Weights of a small transformer language model.
Architecture: LayerNorm before each block, rotary positions, no biases in attention or MLP, tied embeddings.
MLP neurons of a small language model. Each row is named by its layer, matrix (up: input weights) and neuron, and shows model dimensions 64-159. Each number is 50 + 15 x the weight over its row's rms, rounded and kept within 0 to 99.
Before each neuron's rows, "fires on" lists the tokens most often at its 100 highest values on Wikipedia text that the model never trained on.

fires on: "th", "ce", "il", "ces", "z", "ail"
L7.up186:22 45 33 28 54 87 35 94 43 56 38 50 26 48 43 32 75 54 54 52 36 66 61 56 29 23 55 53 29 33 37 40 46 55 48 68 38 43 72 47 51 59 23 36 44 44 46 75 48 82 48 65 48 51 26 47 47 41 33 46 44 48 39 36 63 68 60 51 44 23 32 63 40 31 50 56 80 66 61 79 60 67 50 44 50 52 18 45 45 66 54 57 44 72 42 53

fires on: " and", " is", "ult", ",", "qu"
L9.up177:67 47 63 51 26 56 45 30 80 27 73 47 61 55 45 50 52 41 23 60 16 59 50 47 32 26 28 53 46 68 65 49 43 48 55 37 51 45 47 52 68 55 72 50 70 44 40 16 36 35 51 39 50 48 60 46 66 67 55 31 68 65 50 54 43 41 38 51 49 72 49 61 53 27 49 55 53 74 42 77 80 07 77 30 35 39 75 61 42 47 69 32 52 44 56 61

fires on: ".", "0", " med", "n", "ed", "os"
L12.up320:61 58 99 54 52 60 51 52 60 50 47 46 46 37 49 60 63 55 45 71 36 45 77 42 33 44 62 22 79 51 42 62 63 72 55 53 60 35 59 78 38 50 23 55 32 45 16 42 46 48 72 37 58 52 75 56 48 52 51 68 56 37 48 80 56 68 58 45 65 30 27 57 72 57 29 65 70 51 39 59 23 44 65 32 40 63 47 79 38 23 65 53 50 37 46 41

fires on: " l", " w", " g"
L13.up177:48 72 64 52 34 58 51 45 60 66 59 37 55 58 42 69 44 49 44 57 78 86 66 44 40 63 26 35 51 39 59 58 60 20 57 47 43 35 65 52 66 50 21 71 48 72 34 67 30 54 65 53 48 60 49 62 50 60 76 39 61 56 28 40 60 59 66 00 47 54 49 43 29 62 56 65 28 21 46 42 41 57 38 62 44 45 34 45 16 38 86 60 79 44 73 43

fires on: "as", "e", "and", "at", "ed", "y"
L3.up722:48 51 60 66 66 75 60 41 34 62 35 25 38 56 82 39 29 42 48 52 38 63 58 74 46 82 62 60 84 54 50 62 25 60 56 23 53 67 52 43 46 48 44 43 23 38 56 37 20 62 72 54 67 62 47 40 56 70 66 86 75 62 25 41 49 43 66 65 30 54 44 58 56 48 35 47 36 33 54 58 16 35 52 24 68 46 49 46 33 45 51 39 27 41 73 44

fires on: "p", "op", "x", "od", "r", "l"
L7.up752:56 44 47 28 31 64 80 40 35 49 46 59 64 58 41 50 52 50 24 39 35 56 63 33 50 58 37 52 49 57 67 49 47 65 51 69 68 42 63 78 57 33 44 59 71 53 54 71 82 47 99 53 57 00 47 55 65 50 70 51 41 68 48 71 55 39 49 33 39 64 69 26 50 66 45 37 29 46 41 50 36 39 35 45 79 68 63 53 64 67 58 57 50 76 54 38

fires on: "ot", "i", "le", "it", "al", "t"
L8.up310:42 43 59 32 57 46 36 49 54 57 46 49 84 41 38 62 36 39 39 62 65 49 24 48 41 33 49 52 43 39 47 33 55 94 67 50 48 21 33 66 39 53 54 51 73 51 36 51 27 35 58 41 58 53 53 58 39 55 46 77 51 60 63 52 55 46 21 53 66 55 44 80 38 63 54 46 63 57 56 53 54 59 53 72 47 27 52 57 45 31 18 85 26 62 55 69

fires on: "t", "on", "ont"
L5.up184:27 60 38 50 64 63 68 73 21 55 68 53 56 26 50 49 15 57 77 53 52 50 20 24 31 33 62 56 20 22 55 55 58 71 74 54 55 66 73 60 44 38 41 23 55 48 34 57 45 61 66 72 64 48 67 50 40 41 34 38 46 47 50 44 61 56 26 77 49 48 69 63 48 50 50 37 52 48 75 62 15 46 64 62 35 21 68 32 29 54 50 78 33 61 37 55

fires on: "=="
L5.up178:51 50 46 72 52 60 53 65 51 49 72 52 45 36 57 27 69 53 85 35 64 55 47 62 68 30 23 58 53 37 60 50 43 57 58 34 57 61 48 24 44 14 44 46 52 22 54 70 72 67 14 51 68 57 33 58 38 43 36 51 54 63 65 52 44 48 25 37 23 33 43 46 37 36 26 68 47 49 48 31 48 66 52 35 69 46 37 50 57 60 08 70 45 58 43 57

fires on: "f", " resp", " rec", "F", "p", "O"
L12.up576:51 33 62 65 55 57 52 53 27 44 43 47 42 43 29 57 71 41 21 50 77 57 49 67 47 37 66 62 26 47 55 48 46 67 48 41 51 76 46 59 62 33 96 89 39 56 93 64 46 43 50 66 49 33 99 48 84 48 42 34 61 34 36 67 30 46 57 61 51 17 45 19 81 44 51 53 32 42 45 51 71 39 25 39 50 58 46 46 51 52 74 54 42 47 52 61

fires on: "f", "cl", "h", "p", "ro"
L9.up428:43 51 72 53 36 38 34 65 52 49 43 42 65 40 47 48 75 44 48 34 61 60 39 55 92 45 53 75 45 59 48 56 31 66 68 60 44 70 34 37 57 65 75 63 74 60 66 30 44 30 71 34 46 50 56 62 29 46 44 56 38 51 33 96 48 36 32 47 49 43 48 32 48 49 49 41 40 54 19 38 84 07 42 21 18 26 44 63 63 70 47 53 42 46 33 64

fires on: " out", " some", " '", " $", " bet", "air"
L2.up452:25 24 70 36 55 63 38 43 46 26 61 57 39 66 85 67 49 53 38 53 51 42 49 44 75 45 36 42 48 68 46 50 36 48 62 29 63 45 63 37 38 55 45 40 69 50 33 66 52 59 38 64 45 48 32 53 51 37 37 48 65 66 42 75 59 38 49 62 36 33 66 52 67 68 57 39 29 51 26 36 43 76 18 26 46 50 80 29 57 41 56 69 61 46 55 37

fires on: "on", "us", "e", "ul", "ons", "o"
L5.up312:70 40 27 38 59 63 33 56 44 43 59 58 56 46 31 46 25 52 29 53 49 60 60 39 50 45 79 44 52 60 50 61 60 34 55 73 33 42 49 35 62 51 53 15 50 61 64 69 57 46 47 65 50 39 99 50 46 26 59 69 34 42 38 71 28 24 61 82 38 39 55 59 75 41 58 58 36 71 40 53 43 29 66 47 69 61 43 49 55 39 39 61 82 63 26 74

fires on: "az", "av", "od", "ess", "ze"
L8.up34:54 30 91 67 46 74 45 79 76 43 28 29 52 74 47 49 38 46 24 80 53 39 49 60 57 48 62 50 58 45 68 31 49 40 71 40 34 61 52 52 36 59 31 42 63 65 57 48 51 34 55 50 41 57 32 48 23 18 69 47 40 34 45 38 53 46 25 59 65 44 42 70 48 33 29 42 36 28 70 38 56 24 34 68 32 54 51 34 56 61 51 59 47 74 73 62

fires on: " "
L14.up295:55 64 27 32 48 43 68 56 63 64 66 18 34 68 45 43 57 29 80 51 41 68 78 55 40 68 65 60 45 26 53 64 54 22 37 58 34 70 48 40 45 47 57 67 76 47 45 52 74 81 47 31 50 51 64 50 21 35 44 33 29 59 51 16 38 62 53 46 53 56 44 65 50 26 53 63 48 61 48 73 37 40 57 45 22 65 70 57 37 72 89 70 35 55 60 43

fires on: " |", "ok", "or", "os", "9"
L9.up464:68 35 47 48 67 53 74 50 32 33 49 56 46 58 46 33 08 46 69 27 40 57 65 55 73 61 61 57 60 22 39 73 63 56 60 51 37 21 64 75 32 40 52 48 59 36 36 67 67 45 42 42 74 66 29 82 37 35 38 34 60 64 39 49 54 80 59 61 53 33 50 46 45 58 59 66 51 60 48 42 42 78 61 46 51 69 47 64 59 49 86 40 34 34 47 48

fires on: "in", "iss", "ass", "ell"
L3.up697:57 72 74 56 54 23 29 52 56 60 65 30 39 56 33 52 62 33 56 67 47 35 70 27 33 52 60 49 51 52 39 23 48 27 37 50 51 57 44 51 65 55 28 37 74 53 37 34 59 45 33 53 62 37 59 75 40 41 67 81 47 60 63 38 64 55 43 60 22 35 46 42 27 18 18 56 31 44 53 48 35 55 37 59 38 64 87 51 43 40 81 20 46 75 73 58

fires on: " of", "ic", "'", "ac", "0"
L7.up535:52 63 53 27 50 53 54 49 76 39 27 38 74 67 51 42 45 51 36 71 42 59 57 66 52 51 40 34 53 59 78 41 45 62 29 72 45 27 61 56 51 49 44 55 41 47 59 70 59 81 77 61 57 41 80 53 48 37 61 54 55 07 54 31 40 58 39 39 36 74 35 54 54 46 29 50 52 38 53 65 54 49 32 62 53 84 36 68 29 44 36 50 47 51 58 31

fires on: "ou", "at", "le", "ele", "-"
L5.up356:13 68 43 26 59 34 43 60 50 65 65 32 61 33 50 71 51 19 18 54 47 34 57 50 63 43 32 61 51 51 55 51 64 47 43 45 53 63 45 33 62 57 80 65 39 68 69 63 36 86 56 46 32 56 65 08 30 66 40 69 45 71 43 44 44 44 55 53 18 47 48 54 29 52 28 10 43 46 60 54 44 66 62 51 27 68 60 73 42 46 15 33 59 83 50 66

fires on: "C", "M", "P", "0", "D"
L8.up119:33 63 57 42 46 49 67 61 35 44 55 53 43 28 52 12 65 61 41 55 38 45 30 45 63 33 83 37 47 58 61 33 56 47 20 63 41 61 45 76 45 42 67 66 61 40 57 27 41 59 50 51 61 42 63 44 62 50 76 61 22 42 37 41 59 51 42 59 38 63 63 47 41 66 39 57 23 63 70 46 66 51 85 56 22 68 29 41 68 51 44 24 43 70 42 61

fires on: "0", "l"
L7.up520:54 43 65 66 54 54 42 64 74 35 57 46 43 62 53 56 55 45 47 56 54 45 56 18 55 45 75 37 55 35 36 33 48 65 44 50 76 32 50 60 34 31 82 58 37 42 50 46 67 41 58 46 49 36 52 32 68 45 49 43 37 59 53 72 11 43 39 55 59 51 42 43 79 81 35 33 54 36 45 29 36 33 73 58 59 53 21 99 40 47 35 50 48 61 62 46

fires on: "-", " g", "k", "s", " d"
L12.up313:44 44 31 39 67 25 42 68 26 82 36 64 63 33 20 54 72 43 26 65 55 70 75 50 50 45 56 54 67 38 81 77 61 19 42 15 37 46 57 33 66 60 42 59 55 78 59 32 48 73 53 62 67 35 31 52 59 46 85 69 60 69 42 59 48 52 44 20 53 51 29 51 51 53 74 51 18 57 42 27 49 74 39 71 67 49 64 38 37 36 67 81 47 45 46 33

fires on: " g", "b", "g", " b"
L2.up548:60 72 46 30 35 56 41 51 66 46 63 60 60 49 60 36 47 48 30 60 56 68 48 61 55 44 54 45 80 13 19 47 27 41 41 73 34 59 53 37 53 40 34 42 59 60 69 57 59 61 59 41 54 71 35 60 43 74 50 47 25 51 56 54 41 43 45 05 30 62 62 59 67 61 53 50 29 61 41 50 35 41 69 38 54 50 47 50 15 75 58 53 82 80 54 48

fires on: "eb", "at", "est", "ou", "ob"
L3.up542:28 60 64 66 59 56 32 59 78 47 65 08 46 56 73 38 36 48 55 60 43 41 12 25 67 51 35 74 43 47 65 62 63 64 42 14 56 71 10 46 40 46 50 60 33 58 81 67 57 56 52 46 70 41 38 33 45 52 33 70 57 36 39 39 18 36 51 56 42 43 42 63 48 64 38 56 40 68 43 40 34 51 48 39 51 50 70 62 45 62 50 55 62 74 36 64

fires on: "==", "y", "a", " a"
L3.up237:42 59 65 48 78 25 51 58 45 34 63 43 37 71 56 52 31 56 59 74 70 69 26 52 70 61 48 43 71 67 63 53 27 56 39 41 80 38 60 22 52 72 42 44 64 51 61 36 49 56 69 55 48 38 69 85 44 34 22 32 62 71 36 39 43 28 60 64 38 67 59 58 35 60 50 39 25 33 12 33 50 45 41 47 18 50 69 56 65 68 51 42 48 41 70 35

fires on: "m", " Comm", "N", "==", "el"
L7.up488:63 46 23 45 53 52 54 46 41 52 73 59 52 42 52 36 44 42 40 42 40 31 76 61 53 52 51 46 56 45 46 50 36 51 63 31 53 38 47 39 65 25 53 70 56 52 29 57 42 47 51 26 66 65 41 35 56 44 53 81 51 45 55 80 51 60 43 67 42 43 42 66 47 52 36 75 56 44 65 32 58 52 34 50 58 31 29 93 63 65 13 50 36 24 47 69

fires on: "D", "R", "P", "B", "V", "S"
L9.up196:29 69 45 51 58 32 86 55 46 61 56 67 38 42 60 31 39 68 73 24 52 67 44 53 55 56 72 28 78 21 32 26 48 59 52 35 61 60 52 80 40 43 44 43 53 48 66 42 61 39 68 35 53 32 64 44 71 42 68 71 47 38 34 61 52 38 35 56 21 38 37 61 45 54 64 60 39 52 38 48 68 35 69 47 18 36 42 64 51 78 43 44 36 48 35 70

fires on: "n", "e", "in", "re", "ite", "ind"
L11.up22:43 53 53 61 44 69 47 28 40 70 70 34 78 56 51 48 67 90 35 68 56 43 47 30 40 49 49 53 61 50 58 54 41 59 54 32 41 57 68 41 64 30 37 52 62 43 71 19 56 35 40 46 50 68 64 67 34 68 39 46 47 37 36 31 61 18 43 65 76 41 64 50 52 26 24 57 48 43 53 42 36 45 45 49 35 56 45 37 37 49 43 51 60 86 52 60

fires on: "or", "od", "on", "av", " is", "art"
L5.up69:47 46 80 76 53 65 50 63 67 64 41 59 77 57 38 69 07 49 32 69 45 46 51 63 79 61 26 14 26 29 68 56 35 15 38 45 22 50 38 69 50 38 53 72 43 42 53 52 51 26 50 74 26 47 49 36 43 35 63 54 61 56 22 13 75 41 39 35 48 39 45 38 48 68 26 55 50 57 46 43 15 29 63 45 47 70 54 46 66 48 72 45 62 65 69 65

fires on: "et", "%", "ing", "at", "ide", "s"
L5.up16:47 48 52 62 78 72 47 36 53 38 65 28 65 70 59 48 48 37 35 57 25 69 19 35 54 41 47 44 72 54 67 47 16 55 62 39 27 55 44 45 34 39 47 57 77 64 52 63 58 34 44 76 39 44 77 60 27 66 31 48 60 65 50 54 56 14 32 28 62 50 68 64 56 52 31 51 67 68 37 48 32 35 52 25 53 45 27 45 48 38 56 48 60 63 75 75

fires on: " to", " pro", "at", "ia", "ine", "ing"
L7.up653:71 41 51 80 61 45 53 30 50 51 61 50 78 57 66 49 43 61 61 39 61 19 56 32 81 38 54 63 78 44 60 47 39 41 74 50 29 68 19 53 45 27 59 63 36 53 68 50 54 62 56 61 49 41 67 46 38 42 61 39 47 26 36 28 48 29 54 35 44 55 60 41 66 64 11 29 59 50 51 56 32 71 38 33 37 32 20 71 61 41 44 46 34 42 60 62

fires on: " "
L11.up340:50 59 13 25 42 51 60 56 83 76 62 35 80 71 45 56 52 49 54 75 54 79 61 54 56 48 51 59 60 46 44 44 49 45 52 29 50 53 57 33 46 41 49 52 58 27 31 36 86 62 64 69 45 40 43 34 39 23 38 42 45 44 42 35 57 77 49 70 25 55 55 72 35 33 60 55 33 86 72 54 28 47 40 44 54 42 30 31 51 72 71 95 25 62 28 35

fires on: " L", "l", " l", "an", "r"
L12.up529:64 44 68 35 47 73 47 65 31 49 70 54 39 48 29 77 61 72 50 60 45 32 47 55 65 53 44 44 61 33 50 71 82 33 47 59 58 23 50 61 45 59 34 57 71 58 50 66 53 32 59 52 55 55 56 64 27 36 77 27 61 45 46 57 41 47 78 34 49 41 86 53 60 53 74 67 42 34 53 58 49 58 43 73 41 69 18 37 38 57 37 52 46 49 40 42

fires on: " n", " a", " ", " qu", "p", "n"
L14.up658:28 55 32 46 49 54 38 43 54 58 55 53 45 52 79 34 77 34 25 51 66 56 60 39 46 34 74 33 67 50 52 73 79 32 52 43 68 80 75 56 37 49 58 65 33 15 50 59 44 61 80 36 44 45 57 53 39 45 68 32 64 58 51 67 60 63 44 46 48 61 23 61 52 38 44 64 33 73 56 68 43 55 28 50 52 31 51 46 62 57 51 73 44 55 27 21

fires on: "S", "O", "row", "os", "q"
L2.up492:61 26 71 64 42 61 64 61 50 44 39 62 72 60 65 42 50 46 50 80 50 42 59 64 57 57 71 73 23 54 23 41 41 68 34 26 46 56 56 31 44 81 38 16 48 49 69 59 34 67 43 48 53 71 48 54 91 56 63 45 42 41 69 49 34 51 51 61 44 60 65 42 19 67 44 59 64 39 44 73 72 55 38 23 49 35 32 22 62 35 32 53 08 51 32 59

fires on: " r", " pl", " Pl", " rel", "pl"
L11.up253:62 53 51 79 51 55 33 52 54 65 52 55 63 47 61 55 48 27 60 55 30 36 51 61 80 37 52 41 20 36 53 44 73 56 60 25 34 41 41 65 36 64 51 47 53 34 41 29 48 57 58 50 37 63 38 44 42 56 60 49 63 48 46 67 28 60 57 37 50 07 37 50 52 35 45 51 36 67 44 42 56 39 48 39 67 79 49 54 67 45 46 36 47 60 34 39

fires on: "er", "ist"
L5.up352:44 40 46 26 55 76 52 37 62 47 56 38 67 75 70 41 86 75 57 69 46 21 54 66 43 47 48 58 42 30 51 80 45 26 45 58 92 43 43 36 67 36 32 31 48 58 46 69 60 32 32 94 78 42 19 72 51 25 38 32 49 52 62 61 47 46 40 37 38 49 51 60 73 52 24 53 37 38 34 32 36 25 48 40 56 33 62 30 37 53 48 69 45 20 23 43

fires on: " "
L5.up465:17 59 38 36 51 47 99 46 57 34 65 49 52 45 52 64 57 26 43 61 30 49 58 55 55 60 52 77 76 52 49 68 61 27 46 46 38 50 53 16 47 44 40 63 66 40 55 65 47 41 73 53 29 31 64 59 56 22 45 52 68 69 67 21 26 58 42 57 62 37 57 49 64 17 40 55 36 72 93 31 50 64 48 62 56 36 35 51 44 46 44 66 46 64 16 44

fires on: "en", "ant", "ab", "ix", "ac", "al"
L3.up635:39 30 38 12 70 37 08 65 78 61 26 54 54 68 37 30 39 41 35 40 49 78 61 42 18 45 36 42 60 67 32 36 42 55 46 31 41 43 40 38 70 51 41 49 89 46 60 37 63 60 36 43 60 58 71 34 67 59 39 53 61 72 45 59 60 25 58 43 28 28 69 68 28 63 40 55 70 56 52 38 51 62 47 66 26 62 54 34 78 54 69 53 66 23 08 51

fires on: "or", "ist", ":", "er", "resident", "ian"
L7.up671:45 59 44 69 56 83 57 50 56 38 74 63 57 73 30 36 43 49 71 79 76 53 58 14 69 68 37 42 29 38 42 62 47 41 48 69 65 49 54 56 53 30 61 55 43 46 80 74 60 47 60 52 66 49 51 65 51 15 65 40 33 26 47 55 50 23 55 64 65 36 50 82 50 46 35 47 29 43 43 25 36 26 64 54 50 39 77 65 53 21 75 68 52 51 36 55

fires on: "'", "h", "hy", " ph", "ph", "op"
L7.up646:38 82 58 37 44 30 51 47 49 62 62 41 60 36 74 51 48 22 39 31 65 41 28 72 74 33 67 43 75 45 41 56 52 47 64 53 54 36 63 80 56 46 60 52 62 47 53 50 64 45 46 76 46 47 46 55 60 49 38 30 34 27 34 36 24 37 56 19 33 40 40 58 42 62 42 53 65 62 55 76 74 44 56 37 61 66 86 52 40 50 53 41 56 48 33 64

fires on: "y", "oin", "ou", "ul", "ain", "as"
L3.up672:43 54 67 44 51 66 37 54 45 66 32 45 48 50 58 50 30 34 39 35 56 56 31 65 48 62 44 49 45 58 46 39 28 47 69 42 42 54 42 16 43 58 56 26 57 53 22 53 65 45 66 66 43 50 50 54 48 51 35 57 43 31 09 28 46 41 72 55 25 49 41 71 31 49 21 65 53 27 13 55 49 17 48 53 70 35 60 70 41 69 65 58 49 51 76 36

fires on: "ok", "os", "ced", "ed", "ing", "ig"
L8.up638:58 58 52 54 53 24 58 34 62 51 75 76 63 48 61 42 11 55 57 29 60 43 89 63 65 67 42 79 48 50 51 46 46 75 59 45 55 48 57 29 49 38 40 41 48 51 41 49 41 55 34 54 32 61 15 53 50 57 33 56 65 68 43 48 61 48 45 61 46 53 51 50 38 68 76 56 53 39 44 43 54 87 35 18 30 20 60 52 44 49 68 48 28 47 82 33

fires on: "s", "ig", "\n", "op", "ph", "ed"
L5.up408:39 60 58 39 26 32 32 38 66 57 55 57 71 57 32 51 34 54 56 19 30 56 30 33 62 15 74 49 68 60 46 51 68 47 54 17 74 66 73 66 58 45 60 39 64 54 67 64 62 63 43 59 46 41 34 49 46 33 53 50 31 45 25 49 46 60 64 15 51 50 73 41 35 81 46 44 31 38 27 66 42 48 40 26 55 70 45 53 24 55 34 62 66 53 34 52

fires on: "ail", "ly", "il", "'"
L3.up694:44 55 26 35 53 66 63 75 56 68 78 60 57 35 55 41 69 40 40 16 70 18 64 39 16 25 57 58 65 42 44 53 47 75 63 53 47 67 61 51 23 79 47 35 52 20 50 53 35 75 51 50 50 57 31 61 43 24 21 55 41 70 50 71 46 42 57 50 51 42 23 49 47 48 54 27 47 33 56 54 32 99 83 46 56 26 36 63 45 52 57 35 53 48 41 55

fires on: " "
L2.up566:53 61 26 55 38 48 73 55 75 71 57 35 48 65 49 57 44 36 71 56 50 65 49 55 66 40 43 64 76 25 34 52 53 29 58 60 27 58 52 39 33 31 56 65 76 22 76 50 62 62 53 47 23 34 40 39 04 53 36 51 59 71 56 35 36 65 47 61 50 33 43 63 44 43 79 60 40 55 76 47 65 55 60 41 12 52 39 53 39 53 44 53 51 46 38 67

fires on: " n", " a", "n", "/"
L12.up701:44 46 33 65 56 46 57 53 51 60 82 55 76 48 63 30 68 23 18 71 60 76 39 31 53 30 60 48 63 36 47 59 21 62 28 46 43 53 17 51 50 60 16 54 35 35 62 27 54 56 64 49 67 37 41 59 61 84 62 51 76 47 38 55 70 64 53 49 42 45 36 35 67 46 43 59 37 33 55 78 50 90 23 69 46 42 54 52 69 64 54 85 44 61 60 39

fires on: "e", "ess", ",", "al", "av", "es"
L8.up739:51 54 47 67 50 71 47 70 67 41 49 09 60 59 57 18 61 39 47 73 43 35 43 63 35 22 57 54 49 39 76 57 32 42 51 63 59 36 62 42 64 67 75 18 59 62 63 26 57 59 71 39 56 61 39 45 34 42 49 72 44 47 42 20 32 57 35 55 54 54 59 56 60 47 66 23 48 46 68 47 48 55 54 45 49 63 44 24 42 69 36 49 93 60 64 59

fires on: " tr", " t", "t", " att", "c"
L14.up743:51 58 89 58 49 52 47 76 41 34 62 47 61 64 39 39 52 60 57 51 28 57 33 54 53 77 46 41 53 66 47 51 75 61 69 59 49 59 60 59 68 35 29 48 64 81 52 50 54 63 39 40 52 43 70 39 35 56 39 64 65 51 56 30 42 54 32 54 63 15 34 55 41 25 45 45 54 42 84 66 40 36 58 68 53 03 49 23 37 39 70 84 57 38 42 66

fires on: "al", "ad", " to", "ce", "ist", "v"
L7.up55:34 48 25 63 40 30 30 58 50 39 41 53 75 62 44 40 38 40 38 49 45 53 43 47 49 48 70 65 39 51 55 63 52 22 50 39 83 34 73 27 64 42 49 35 77 74 43 37 34 62 38 43 46 55 35 37 46 82 59 58 58 61 66 35 53 30 55 57 82 50 68 60 31 57 49 41 30 70 24 35 43 29 25 24 44 40 42 46 68 70 53 40 36 57 84 60

fires on: ",", " and", "ak", "i", "k"
L14.up263:76 52 30 46 31 55 47 64 70 51 26 47 50 36 19 36 62 50 29 48 25 65 79 57 67 28 33 56 37 71 55 81 52 34 72 53 58 55 70 59 56 68 69 51 51 53 44 46 38 44 48 32 49 38 30 67 49 71 58 55 57 41 43 54 89 28 33 32 42 51 61 43 49 24 62 28 46 57 60 63 85 47 62 25 42 39 62 59 41 49 44 54 55 74 57 69

fires on: " m", "a", " re", " a"
L14.up716:40 49 61 63 70 42 38 51 40 43 56 16 26 67 59 54 49 81 45 26 74 33 31 60 59 79 68 68 61 42 46 40 49 41 42 56 65 36 41 72 37 74 39 50 54 41 77 51 49 41 51 33 22 19 38 58 49 58 28 33 56 51 56 24 25 35 42 40 61 35 25 65 55 55 70 10 44 43 67 49 50 31 41 45 21 70 56 53 43 75 46 39 67 54 54 62

fires on: "er", "ip", "u", "man", "ri", "or"
L5.up246:40 26 54 40 41 65 76 51 34 56 58 59 73 16 35 67 55 59 73 35 71 52 37 61 56 42 69 39 58 45 59 59 58 26 51 44 51 65 30 54 53 61 55 53 48 47 43 68 32 52 34 73 82 15 41 65 27 36 62 42 55 52 81 70 25 64 23 44 52 51 62 62 47 63 32 49 32 49 36 68 23 55 22 60 52 31 50 48 44 58 28 84 61 41 42 38

fires on: "l", "b", " of", "en", "at", "f"
L11.up449:41 48 45 51 56 50 47 65 68 24 54 34 33 31 33 41 59 41 42 46 73 55 51 63 78 38 59 34 53 41 42 77 49 56 53 51 56 68 33 61 58 56 61 62 47 35 38 61 45 47 47 49 84 64 83 51 61 41 32 38 46 54 28 71 18 49 78 10 66 38 65 46 64 83 35 27 48 46 56 48 44 60 80 42 47 44 44 62 32 37 50 83 47 54 48 46

fires on: "ro", "re", "on", "our", "old", "e"
L5.up734:64 48 54 53 50 29 29 58 16 53 55 63 79 89 43 57 56 52 29 84 52 42 58 25 38 43 58 50 79 43 45 55 50 42 28 43 56 46 61 20 69 51 60 33 47 50 72 67 62 39 47 53 29 49 65 43 43 42 52 75 56 31 38 41 49 46 74 71 43 54 53 58 64 26 26 56 62 57 44 40 51 60 43 82 49 60 53 47 58 31 47 54 64 69 56 36

fires on: "\n", ":", ",", "er"
L7.up473:12 48 52 38 35 78 59 52 48 38 64 60 44 48 55 38 51 58 34 55 75 23 81 62 60 73 34 69 16 58 32 88 44 53 46 61 49 64 63 31 56 35 53 36 43 53 47 76 60 44 49 51 55 64 43 41 58 48 25 43 39 52 68 55 62 50 41 76 70 38 61 71 75 46 23 64 35 75 24 33 37 29 60 37 46 25 49 54 14 62 55 62 75 43 60 37

fires on: "em", "ad", "is", "g", "ist", "-"
L8.up147:61 76 33 41 53 49 42 65 49 53 56 45 68 42 46 43 44 00 33 35 16 54 48 45 67 72 44 45 43 19 69 56 22 43 38 38 61 57 85 64 63 76 53 69 60 55 33 33 46 61 59 61 54 52 40 36 69 53 38 50 79 53 54 54 55 53 65 70 60 35 39 27 64 66 54 56 32 55 34 49 76 22 54 27 51 28 48 63 62 64 73 48 39 40 57 68

fires on: "or", "t", "per", "ir", "ort"
L2.up23:40 30 54 64 34 51 48 45 37 49 44 62 68 60 52 30 43 37 63 26 35 73 50 37 57 88 70 65 41 47 61 61 49 64 54 60 34 62 52 49 43 44 60 41 60 54 57 54 69 42 76 79 47 50 53 33 17 33 42 63 53 38 54 27 63 31 46 82 87 42 51 57 40 60 32 50 48 53 91 56 14 48 60 57 32 47 64 38 33 36 40 61 17 57 41 43

fires on: "N", "C", "A", "E", "R", "P"
L9.up275:60 87 58 62 37 56 48 61 20 45 50 49 49 42 69 18 63 58 48 23 28 67 36 53 66 62 50 61 53 37 51 22 59 58 36 74 66 70 30 68 59 40 61 56 33 49 62 46 25 39 60 39 36 27 67 54 38 57 74 50 48 21 36 50 36 53 72 41 43 45 42 51 49 60 58 54 44 36 44 68 29 66 69 37 30 38 37 29 67 51 74 39 29 55 55 56